From a checkpoint of a small transformer trained on Wikipedia.
Size: 11 layers, width 896, MLP 2368 GeGLU, 113M parameters.
Architecture: no biases in attention or MLP, tied embeddings.
MLP neurons of a small language model. Each row is named by its layer, matrix (down: output weights) and neuron, and shows model dimensions 160-287. Each number is 500 + 50 x the weight over its row's rms, rounded and kept within 0 to 999. Numbers have three digits each. A neuron's up and down rows have the sign that makes its largest values positive.
A block is one neuron, or neurons of one layer that tend to fire together. Before each block is what it responds to, as a language model described it from the Wikipedia text at the highest values.

Month names inside specific dates, usually after "on", "in" or a day number, as in on June 18, 26 March 1920, in July.
L2.down105:475497587534424524563482492488496431435520485491483364418381504489512586438473596521403570487491530605557558439448520448497423491546448454466615488436556438457542536472553368556469466551435482424554540434483423438521576412576520502513543538464481488442484592484471463492465502462578486444579522466495488451568485473450506497474552580531540543503421605442461505435532422448515540415527
L2.down577:570531521546439486506580524536431558586509422536450498449532479351485494512456410497522433548529513472442504555453530443434475521472622579512436424441481488530563507407532576520493495476461541424511447596547427566451562486513481515552565466495521407572507533602565450579491459437533509486382439547548436491396547445490531476562520530452438445410545503531415474455470488480538512561441
L2.down643:525523551516513484598452557479494559463641416465488545610468516488494481590543449452513479486433544567500462518576525422601462488512411462473467478424504490471524550479574482472421440532507458516484416396484558501540642520513526395522430488585540506541536563477506507504459509537468535509551499534490509549524503564404516414452581497506544519372493590463485467444505485525434435482521
L2.down901:542464540513553567405534505497558545551551506446496563554531542468507562551426465519514365443346572536389483584491521501564499420525435513635460500500517513478508541552407513588612531556518500593479594568461400435517561499441419427477450541522416549475501451559443430505474508547545571497419559519478546403414565474528509443534487475517510603415556430454438521450517438492450429534549
L2.down1037:533498450499454531496506555451626512597533465448514568489489563521552522541508578550504572528513458473510567479490476514523499464560493454482544578495521437484451492499449543519530510431491510421501465468556574520407500509504439360445538547578473580533567550596480584467654482482511446492471515452573509462407455582468406506469508473498500593562448496484534466533474438453558522529523
L2.down1131:583540476463498517601499502474477481558523482533469463551517517481527521556497466511515501595578459504465481494368493562581525545530499546628579548537508510545570532454575401440523456485539480441482479473573485509517573498586499503477426468464432525514430503511530541423478518562515464512437557410492429440520571497511493422506519548525467504422474507503483436619481410582526424575452
L2.down1209:479543513480388471540586508542535515469481470490492423463506541537476414523472461434512533480390535475472545476537550523423428504440523421498466481528491524556452481527518385478477500573432484574513588505491433486500441552470434534452555608425458512464496438494428527490481550409437514553533517522547510464523491555502491455435502440525551426528536515557514567471494576437459412475527
L2.down1433:529529411553455510475567533443566432494405459483438477408484524565392498480553542550473520503504508443484478454535580445584501480493574486480595543569419442604547568505405557528501518515453524433476565518467350536504507431504550469601573482496481526535596506538502451536475483414478528540507605522492529464517463506566486569518472485612589575486550490537522550533496489546588488471558
L2.down1457:568439584516575477453491421454524544467498512513464519500524492537523513563453452497540487536481442532459442477635471473522562458431476494487567575572542465591524451483556528479479522578536518584457542539444581513568559445462588460582487530529481550486485548519582559514499436563458489523544431475506505443525537469433553459624479523546516495482517423549413480521407478485463590546561
L2.down1736:550479450622470360509498505417513436486461384456444529342536478524558462485531498570451487490333463430411423520556500441466446512606524449471462568520500460442461517485506446520533486472497578444456498502510446526579529490452563542523520438490526494556491596523406558505563443430404493510519567591527501505477427549462491534431467428442557510566559534469510489429536493499521595403565
L2.down1778:583521516489443472485496416580545479504448509499504491469480480472532510479442471557505516441400436520522538451457495440469441396484517502549527569444476535533552467510575521472526480394523562486496501508471472441524570459505537471427517503544517555461572579411478479442438514426479476511584513473503517529488479575419558466497521491537500537415537574524454409502426510520475439446491
L2.down2067:537476636505533490462588469569444466500594529554436400468483462521557466484415503523464511527505475439582506362528514488503516553516550472543483569601547523489550485550518420555551573519491532479434558464436546471521376443454481394582542470438577598597530527516495500460509440456523475384432587597496483466452477537539582458547485544539559561465550548543432480521456446515479422473471
L2.down2109:535512540482453468521515559504514556576511493452547399432601447440383469578511481458562488517554487435430393487385502434573588549525567643515545459608557542510558500459516497510535514530448523491529476512501565524582531560429465511552518510453495425565417563480520561506548537459557534493399468455545496466453480496435524466548500504486515549542482550509489551531495412626523371529522
L2.down2196:472598472420525459498533450468529496478523516413476536541501483518462536498488407505554470617532432591410590531462493410486600488511406546417522515518545434548468468466461505565531526554431570474513565556510505516402558577477466506552476581498426482482580529496524566529546570524485511571423471449554529460488529475459455515437545514625423551527524540541480452489425479549464522506486
L2.down2258:478411611476389522444501370511531477548502561538456461506511525488569491532506566529577561549565492514442553351448440539582452554521627559452587541526526543497522521551484543526508529539487601512532445569491501457564510525410543480577435406528504422539501561508495427577502479516499600457499488476651485426482473490505620493548526430485474500496458565525443540488537393485464452471501
L2.down2308:564489528525504565482484513539499520487527470607433546435483524512416527463413443590557536556521458482481530366503466590560559555579568534458439550582438496558516500506594534466567427479476525447480517505501485458571424531543624435533496509446523522505515517516473438459541507488353578445500502503430484472535553491440554548528464525467428527557494536471564456419472452511495468488526

The closing equals signs (==, ===, ====) that end Wikipedia section headings, as in ==Life==, === Wildlife ===, and ==Head coaches==.
L3.down295:520472489508591456474380429547563587538589458612586484504547457491462482541528467563527538482554490478456465495452459610540482507457423530577500535596521477508491527464523482428596464455441551560393523495549502549515562398449486455513427513499428454471508454410502552507554524486481508494494496507490547555498571546542517530484576449505466486419488529557455582490454535545425574396535
L3.down553:552501489474428549502468504588421460417445460417458518483432446495640458490564458473547578535497489524500482498569612519562545579471481502423474479477531553571598504538507491428429483554554513564487482502543478526540500472496529402459419428512552540474495529516491431491575525509513511412626487429511576606449480486522554532425527481411451548422423490609425557542489493486532481567442
L3.down1750:475501504495564475492457504596498487471499444542558478491504389480400492486504449489515461501535531582484449617527489509468461481554514413561547509503563533483431510549488535447503587524569455529584445433531545450479413536539479449530421553430486503404510502515517569424502554497493628482623480513447528556500470423482565424501590452427468569435490470584474531479513469553489542578415
L3.down1945:439479537424586454467512502422518530522555500451518483466399581526491443453542509552507507522529512476398501600540501441527476450522619411474403502473550409561542492415491556566510402556479469382527528531489468418535483545502482520493525484454462491522521464471538593520583508597472590531487464374507483613480547501551542522412402583473557531440526530519527485569429481531507533571561

Tokens just before a four-digit year: month names, the comma after the day, a sentence-opening In, and table-row pipes, as in In 2005 and on 30 April 1954.
L3.down249:553489522350557545554534482473503557495459531488411587477509458526499488444472506570578515538502457403465543420469550560522568528505479541522468562503544555563499559541596553514521470586421511500453480581423533494521411511487471457466491464502530491507531537536555518432586552397485427478512567535548490483513394534428504459453494525524518457555560466531489524516516470542519547546469
L3.down1449:542602592430542461507412475547593544524405452487435553498500550411481545529481494467488429497485539536396470432477444484418445511542444463505489549499466509504512386462571616467542537407566518471508479468501489543457471498489593557427529522605417470508496548591559510545438521449435463509466506492563588455500525477505608534535494488540553545460504516568423472489489503411395511538584
L3.down1562:537572596501453504550523553512520430503490541467513564493474512479494569490455514557537538504571439493394585510507447526406506480475526521500490549460536474539503436512468475549523422534519502442476484506419536485554440532605448499467496536532440534545532487457570500524511499435501452459534597472555485478389399536535635441565550535473483530472564525580441578468458480459392516584484
L3.down1748:524503584486577459526557497531552505443459541517288485497461484579522466484419507501455521491529471533537487500476495500575463561473505477397454480514565459555603456520547552503519461500463487611554454420520455476535426472578564600492444515580434529528463492540587522478457519448515470524473496555572526444434491452490561533436550415441479538452399456641499427510480446498537375458543

Numeric tokens in sports statistics tables and figures in prose, like 100 in points columns, 200 m, 97 million; also final.
L3.down73:546489477443486496554439415506544522689566519415495433477519488523458529528560540560496520540526390491454552475543546593493549443557429531537637494479551406444501502575568543566505601534498421531515483501483470589585449535431509465469421503476459429479554503515541505483464480394550554511479510485575545444456592603471400530475452507518496525487583410508524538502529515570519493460445
L3.down235:513484592513431510492560553497475622513486576481475527497523517473509500464494466529542511462418505524487469446436484522466520488469553503583503597563449400572404464541505505454435521412546480401488445487538542499534548446502469421544498500427449444439500411486507463583459510489468543505469453450483571440533430416536550436537527533505391563549585516420430441474508520480518499458452
L3.down1511:519445433542449377455566537491559511503408421532569438562499537546496472538595533543534467531546473469484480453467441624461456493429553522529517556522564491538503596520544498484532482562447516456462553573527455488519547460631615478518491487503356477454524504493473445501459494465519427608443603398526591443528571446477409559532488512514430460549532472442477615495498543425438505468452
L3.down2293:356561492542503488478521518521505577542537452557501564553599579564547604474465486516577519541506577543475394513548526516456478495521470504601551510466524539537555563562445523430466508469480427499533504394526548540515527482442524561529545532430509490440467465498449579564501512524502553442500417476499453519555518580505438470573578513519517522515451423466377470525514521515504668476534

Early word pieces forming a consonant cluster at a word's start, mostly tr/tw/wh, as in T+r(ue), T+w(ig), tr(aditionalist), wh(o).
L6.down2292:584535548514500479547491488556425581406486460542566454477443566424474494525502472487459487432522502483556483501554473440437477469475453449493412527453434516537513492522539538577517448446461520483524475530574487535488414527528481503509513557545461502556476512467506553557582481554488474589504480547557515487517438464565500499548533482551551519470480489449552475466491450517516482592385

Short word-piece (il, is, ink, ot, yl) right after a single initial letter like F, M, K, f, as in F-il-ters, K-ink-o's, m-is-givings.
L3.down415:463542527580535505427493528503477534535443490534478563489501509547552459454520499493469542543531528483470454574469550531524545469557480513567455523392606534534496491440504501528596507473558474480502562512479564494472437458560491492464569509438455531530536527499515512509495574503556422466397509393480580505520432486493569481475540580447522500479554443420491549476510629558552544508478
L3.down774:634417502503470447436505604567466456521591459549582472511508475563495506525572443482461452583555483549499620579544456453501506521500499489497625599419482571489539477551470547460545496538550500517452486556464510556548510469540558496512391600556671513489505528475504463438430471537496467518541516544486541462501457562486473431534570594578527514545540476444462543432440530547426548476455
L3.down1457:477494549391499548559587527447585415510511426492505503497493429469556549443464475384501447508499490564556532466587436512450507469466550403525528505544478369473480399435482531501456473483511516535396465431481481452527511500556458561473514425539541515522539517414519527525346433449466526421408521467551445489498512533497504526527460495486490485446521412492515557543418427466468487496550
L3.down2203:518538515478528536451497485423480508516555504561568461555365499465570475541520498507494413450560509571553505570492461513472484462530499556632565497524554591535536419552524503506510519491525501572449474507517520526540560427448500542456550445516472509510506500547444549404516499473506517465479591534484472536434489508593449539476507430474535548477472395417465476377509464470490478509493

Closing equals signs of wiki section headings like ==Discography==, == History ==, ===Albums===, plus occasional stray sentence-final periods or table separators.
L6.down1767:516568501456533441477527457510513465558490493483498528445566507508489508435527464438455503502560551502436504524374542432478573366471505543468561523385475476567511461488478565443477463424494466459499489461534560459492433497478507523483512489530477506470584521551547489563492543453464618512504514481510439499513426490483504504517499418443427353448484568519433514477439487527374482538482

First word piece of a name split into several tokens, such as Mil in Milan, Se in Sextus, Re in Reagan, occasionally common words (tr in trash).
L2.down117:487595412485550502422472494447551445503479491551506443427562502497503514502564532539413509457487402446444482429420487534463514495478476524485459511509537404483540505477573415526489455478462512419494370511508576474519482529481577482433495489480539487507535493528500441497457460486529621574558617463501561570600468420524480509482492543591591498414511489460519515495501478539450458558609
L2.down272:504524434512573400473526430501624464457600505584521493440543502441454537474449532505538442525551423575492425513510577482545458584487577525522523526585505456518434554497549518540458480533461457457451500496534517494447462481509573467457444481478460451556532486596545464476554523546494544488495513517602558502492523516541549477529530473593622537529577512491480499516491390475571570498538
L2.down390:581412485496501554519462463545570417479461499528538553412524557514512465534478550493499478522503544524523501426450429498521535530551519556500498497499514577434437582467449435535542489541576605436465500581552432496543550440476452510461502535512566480551491427570493476536521433513503492538489429469461482559483534521500418441455435513544479462457565486572519502479525526487502494514514
L2.down458:592487498539546399476503499496542533448478487385478510469558503476505526501535409446540459558485488463457438490474464524555484467475558449630483500612557506511506525530546533492458565510490570538486504642512496531579563376578520467482540512503448473441598467598439433515467521523479466477495449507493468559514541532483513499495579424535562514484460526528487432496475527561518512526465
L2.down504:485513543477440498570416567549496570481515551467479570496527475542435397508548533503469513458426393509485531573474421474536414494482538417533507552417370406554493390521522484480494529542452430522510486476494524531497512532481502521499505512541556489459540483500459490518590536458508462542518436441570621517426520514442483493447479518528508531626417486464499575488518505449564449494438
L2.down966:477519524429439493392407386540502483521470516492566527496508512498545483537451447466437475509531510460490513462490408526457543549467499545581451574443485469432445523442493499536570492488571550581532598427546531527607442541458533513594454476549493496451599525528440554515543542501457431469561434522471577505577600482509528492457562471549558479551474458504461435467541476461570462514527
L2.down1100:492558430491452513445559449456465421427531467550518491507470487431478508479512492545506534527511562608554546525460487486520536492501537548441354451412399507482537531492604457548524557505426498444531515456538553498587520458537424499595525523494373474483491570445547418528466527540521482552550577533598534582462402508494541598480605576593568588501498480504475549467404413432525492524520
L2.down1160:451422610573422520459458589419637489547527467456447549409500470502498553508483456565500531482598485478506614499459515586581481457494442528441555463567476426555502542485489534394537494474536498444546558462406476458468495545455452571521512631500489485470494507538492512570500537478467472552586467474441532481492537541467469508553581560518576448515553402527516494499475494587488459505524
L2.down1235:500421538502544440465461496445449517449589561516463484551548509523495502489442424446407493522536555585457420479475503485526565556482498511427580506518485466461485428496502537436539542443572474403452504534607537606506553512527487454558448542537501517581552466516574456520476544485585400472494524527593560478464498504600644468503542560429427516527552476509568402482528453499387454434488
L2.down1455:537461477543535483496453335476476506439488497513555415477477477576379341493459586560380506580486574494570420472479491447380438540455559501523557525421544434550553554490523455612503493541478452491489511496471485560519462551544442519492547512544479514496418463548546553447544596508533522597485505485477498481550458453517464485520535424466552489450543459529579504486520535481470585452484
L2.down1475:456574538561516497551525450557426459489446512524502589507455495546466479460604513440420618443536499444515383565503530478459528514461461533557553483477513434399503459474435365501504545462505535477504443496492445508442587444468471519553587548512504558493460554618467523477542451554523436416445543431505463506435513589540463499547522533571576534549479530422481536466497483528473499547445
L2.down1548:583426606457567536495516495479515580429469474501428478470444462499492466442525447466451525507503524447500514511489610530528489513535561519459466499601527514430504547505590525451559488500452539497595607480520436545482500494542484512504605541521581516462457554460473461548549562422517496528497481509472534508477599493548657498513508512434500480495509487459499484485522545524523418483496
L2.down2080:482460490520586514497502427569478568537484424544459595520444609508478556520571477401477436409469421544401412539582434495488523548533532495566507470467530452512609545545404498502574490496462514521437425451532430522544511507481470535528420472558437502571519564568473636512566521559527437475479514452454465502585425530460492460495438516505458570580591605443571451431535432530433525479470
L2.down2201:526511565496509493515488577513486441451535452558552637523528558443467551524572509449496433436520485532417390528523545427508507454560409557598506521499452434620470470493572471483523508523557388520559506490525389551506579544553573467484571530474525478508562560566547395536511489567573531465479448495570555482447466488536442487532508575492577480479545544369427414495494494498495554522501
L2.down2234:476556502507582554486476536584521484486490485562548485539579465467623444447515530463481499539529430480458454441409416498537540546556585415497438542466435543378555556453544498501481545557386442508483469576553488577544488505520412437477526467545406446562525546550465519550442492576508544488549533503517494514476542596494530407440541438583514484409462482505371503496432541510451475557467
L2.down2291:545569479483496534518453459411445514532521599461476537503542489506523610513544570407581490442541422568445516555457492506539420482461430445495486519490486342518535465600555462540492450513471535502470490534488493449512538459571533409584525525446522430478406480553417581471522533411578408542400595401456493610534504474485544417553491583521470485496535535494578486484562526489430495513454

Month names and time-unit nouns in dates and rates, e.g. 22 February 2011, per month, ten days, in November; also some stray word-final suffixes.
L6.down1025:557599488408526481540469545614416470568523505449531465442504515480582529517483500515379532474483559429512553524450459490468498504490442478543487478598567474538501585502493440533451543489466465463490468470538538578524517473536476507430579573561527479578468488576456483499468563493424497546429595552516484523533557524543550528502533375496465600473504586502544498537468516518395554447474

Two-digit numbers in pipe-separated sports or election table cells (83, 93, 97), and word pieces after a lone D/d (Dundee, Dallas, dangers).
L2.down111:551544495489480500428524447435575539511511433532471550492505574533414481540548413534502537437424545459540535549481483454418475556435510486522505505495508490376609573549437413462512445539411491490527573533529648461445457482451536494520451523527489537473493458472442432581450534508486494472481484451430521464487466529492482485466473513479489597507503430505485483598538519519514530481527
L2.down142:510352467547508495521476588514457471451505492583479506426470528426494461469514479524546579488537561454423450548478523545528472544416540516507507399528559527556588543503495507505447492513526528438548510409505468505506555483458425570520489441391413479541402398559402463431495518491478497490475568481439477502481560406485391430519480487445487482535423552569445460577473513566560494494518
L2.down237:536461574504626526478489477581533475441546511510516684486535565499450463498520521437499505581510412505519459534501486505559468480553456511507523534536463524552489493513506555469471511502473507424506455422514500500535513511484390457404435565493481563510524489436479562507541468535455564540471504557498459458509485596467481543450506480452546470448538408581524524495466457514490570524548
L2.down360:471483483491485538512488494486514587492482430462517492496573446552528544394495556550486498531351539535478470457491394477508497498516512530487381498556473540487533487473523498599522450533499534441496552438408429503450535516445527481469530519468471505495513568477548446472512532502516554534571472508455498451467484458468437426556468531453493493457509459385552495576583516487505433527570
L2.down527:479491408500532441440501551494490576507524479528481479568523500488507436488473482522519503469491541475430432518470601443481544487510513436408513463511502516453454476503546487475458518475452527540505499478529531467532609566506449478561508469459499435452420586620539468479434496543439495466503549545485498525475529462526499484518475531450436530499586542453455526540451455486480450549447
L2.down616:487546573434544493416514550423446418552467537592372481481524506502500507425497536430534527497475527510465547467503464477559545546500555502645499532474494475495589517465493515561428399472471539448517497458484411414477494562490524515523526563535414469513467542429527414508457484582442544537542537499522489433631388426557430461498493480457438441454428530435544518511531512502462547487549
L2.down952:499602541490342497522575503499554573497418529469523490525466475571483496445431477561576549430472511464593520508550466489568516528533494522536518526530556523466535528519530471464502502499388472415531512474467531488493516493495476443503596470453485455531496489454313502617440517446495518548514495499401533557468547488434506535506486542433463437534483409459489498585509525454490514453429
L2.down1149:490512528516460450549499541412477489427511510481565532438516536511553575405534496533487505515511418524519563432473583519410549509587521602455452510578551502468472511524461534504466462484412503463541493472550418494516480478514458410418521474502521551490420539512480511517505557568397486510497466557466486478420513542477526527442472551393511479540514512465483486522525493527541431526487
L2.down1325:520491516497508544486563544436541436509582446539469509459489540521559502593515481510534418483440539496567501499448483468540511457548496549483520489545463567437528509552488539496452427532463464494497471463627482648512461359470570430389544513413472550523451529516525531538461525519450574508492435477536520460493521530476557527462480481630443514420492497406431491509441538456541501473477
L2.down1571:455560510439477474463451558536487451486400487521602564454427501510553473508504520494526522594472430455495541573524497454519470483577468540509542462585426520462527463502578548451535539580563524479485480505472489444451554511418545505542499447493506460450495501565554505510547496469424514480612497510441513516544571557487397464462463479501474505548589470458403520583415498485492533550528
L2.down1701:538505501443414465556460499533526538453477488517498568547446426441460508455505553482474525507450469462597381443368542469502521522477510510493536537569460559474553527469519517605536475485458459547540483448594497435443466487515540462544520529397562470404520556366497458626528615535464547500520470508378540570508422533551529439515530564535616553432511529437378494579528500534472438385420
L2.down1828:514569481467486491499466459477569584531496511589530524543553504542492564479527511600552417545479529573465393502409576488483561439490508482550478541505542593484549564611475485476467450466526633443520521523550547409405555593434545526573452430356531493420555496511490507564442562450502486460526513522479498464426480551446488435410538575501383552453504467439519495562501569554401558423503
L2.down1851:522450488567501512513492506598502558498416544508483459459501483492411457540447464487479444590578483539512522547442538470447452592511457596471531528540603472434481523425545576480429509483536512415490555549489482507546493486422522525536429521564477457500519481508449602418470559570531383402538513489489508556511508421533461476490480501522521416516470499522510550527517515546492560602418
L2.down1877:441514561565429526453419552496498517620486600529523529530548609464436539482486463442569422526487418548530506515488510492428456451503580452453588486495532460465413480506556601502463467454472462479497499579484525502515551507504528549390561471505463421550460663572518432505485514480447475523395568564538420468553520530497553454450495505545565464541566513528528484540517557458551533544473
L2.down1966:508591450519488432422414502596465590594494549549404559455487500532527581510545492451619506539581460460479577447449473488528558519563452479505493556558516549567529405427515527531562553488526509569514474544495449489506458426586525334497519530519498458490498474491451482547516620456535483608490457470481534484474519446538573502486468513437535558524534441444528488471381457447528512470422
L2.down2283:461523448561561415509530453393467474370525474498535545470384560582512565518487515503525493500529581492536476485504504505507499540430379608462419474435483458510397506495566467548537421449485624531448484455490472543368521466389466555560524461535609475442651535490472501517475527578565572501562535621422504517480517494606425435532540557551534487551511442422437545502482456631501474533543

Closing == or === of Wikipedia section headings and table separator rows, plus second pieces of split verbs like s-ays, cons-isted, s-ampled.
L2.down184:432490547508498478541511468493448482451502496468505490499542491476477450415495561477408551573506490533625489505516596459478526475502525544496471494471459474505501572481531549389445458522497477677456479375577493511497502501559482498532517478534562470506469601465463464545532518537428516560565427438457537481594576546628514511452453464477466428493529443488506427565554515527473388533528
L2.down199:492419520373567482542427553533415515493519546432568483522459403448473488494508571384446445528394414468419445590385446420418570489606398488442415511587471550503555519452500597592431514450448526530512569515494490580554491413536489517389536470524387556455355421537462464438485530488562424479489547425427570500494558511485427518509475475566483431574449517497547466438440483631491532530554
L2.down257:486555530521478552510572473538465524466541493515466510506438453466547534456546483607552485455471562475544485467465467490432483460496503581515512453419499490478556468551489442531465521479530527468579500552561455445515498475570498485420500475473458463549465509499497519488522540485502546519500493496365556478463475553454572490594518564468573429429525547556509495430414589536410538519465
L2.down261:523568436421539471458490519450582525561490527519478524458507497435523466464569457518507522537457500490484539576512502474472557522515502508582451511502437402522537493578509535558591532434484494462523470568464450554597551504570368389482543509450476598513478585502595442532521469444527506542427489498506470482546418429659481476402419497504563491489555477426497518402524533533481433493510
L2.down306:455534465538438462469497472584532473543562566583486500465542494486424445562428466435534441471457594577491432524393536579496555519498546487477516479473445411557485565498463537545511479572504435527502539519389572448458436491492529520499541476491481500447478574564477495483502516511575591474637526405496499572593411485485462531503573424530519492478415490453505480515552488552430525535422
L2.down365:429475499429534546509476424469509567577560450564447489454484505470495433504523561555465438534565474465449482513498474429590429517476539549419489546466541520481485514510436598505478438573521494469464505575413536473498455547527509555481564551475496470586562580446562530490560465538498502503508545527537531592463437436416539526508429544402477501492520548577481548449437494498415471527437
L2.down376:492536419532528497475520596456514502466503558461533514459538576516499481491524470511573477519509523454525477453567449524515405481505519505411521544517448491488548526561392472438518432514478540548381441524466582546508452475491569577577540530544565508580544417491531504546586502484554549532535584491541508616495460484555426515611439518536493444440539544490443600463501447594527518579473
L2.down557:467506497496479513546469480540585443572447513547489437560455493604535507552472506482465488482462518455446452521498496525578476474488548513521351493492491545502559521521493528394513538508539493544560458512391435492526523449474577473555489457553463493646475492480500404495505433501394485612393581427540457523451518507569635441540487574497472480508484545516461454458522514433512501581468
L2.down782:471622487567428466460517454591531458489506538504571548540459465442430512543473544525414506438396435504469476518488419419540541596541496406443443513470420498472481585508544601459390526477462519508507505529466505510623436498490524519404599444523465496487463447532441549479519525532480542542437495456566501505486495554482531490503556517524538452465427532566477529551398427560460498568494
L2.down1111:498590521471436593533363510419610519513496509543534411399513479430509535464464517396412460482561483541498440540575512656411530529503478456475497455487518505564371503458433528410498436411541508410498535432444519514513452561558400536427511484486479497477483515470493512459514461471430421439523404542424488485469533478538451404525556492437568473507463460498550539470432576464419536439457
L2.down1161:490542510550480454458502509477536523551520514501483474493505513483549530488599441405454526548510480407512456515366507548535538445465549445518452492494465571427506480485534486475455505443453472501544456450535628508494452484559454471542478553478514474420491514494447457566526414566434572473512513567612474555480408452515452493409452534451432508511493482559384422449491536458431523439507
L2.down1459:520501576519475489477485482515376575554525541489511466532393459472466559474480499548487441536489502486571518494475512492536514486571475468501535516475465531485609516418471523483515490588505597516508416472424515433464540525490469533452478501529373465546438513550515595446567549501611493521392428519463553407470449490416599496460502544496481549514476557549553505507497459549522417555499
L2.down1608:429602491555588511509524493560480448529496412476606504507489481536520543542525560514518525523473592334506413522438530471504531530527482492554445504478513550506432631572418507453470493468479474510537580516476458487491420508498446449514425539472495546571588425449536446533463585525505563568440537512541519535525495538498495494471530540473483437468451435434512501450476450497498536372534
L2.down1645:411612471465494457545580520409467532475504556506611551481395598462429524492478427450440502470549434522695547536471405578453436438472544555478437478585498588469521495411492473560546568519482515492564429518552504464540533528519420523540629560500485519514423436434475475488469502512584532496575561454520482477506531465581482495511475520544528443474485511523583471510506547494465523545499
L2.down1955:479476454595460441494553484543546460467454491528498519541504465467622422487562501534477528514497474441461552458451442421508548492483435431449409455473567532436532495554517487376555531451416455597469462594471516512577443460441561539558502556467516537508545604421518513535519602439454512414518551461525534534481421520458456461459462494430437523424447495480444558520468526507481546487495
L2.down2169:613430546448702504501510549533527516495598474415427553466478459502511514513501532406477512455569492596531412435496551667513511499539511475490536457495481544458531507537482509454470605444475450503523493488469470534514541438575433612532486515478568585521509570507421500415508472468550580477579451558426517510484473501628525480505561576489515474462551539445530382531477462520578462480480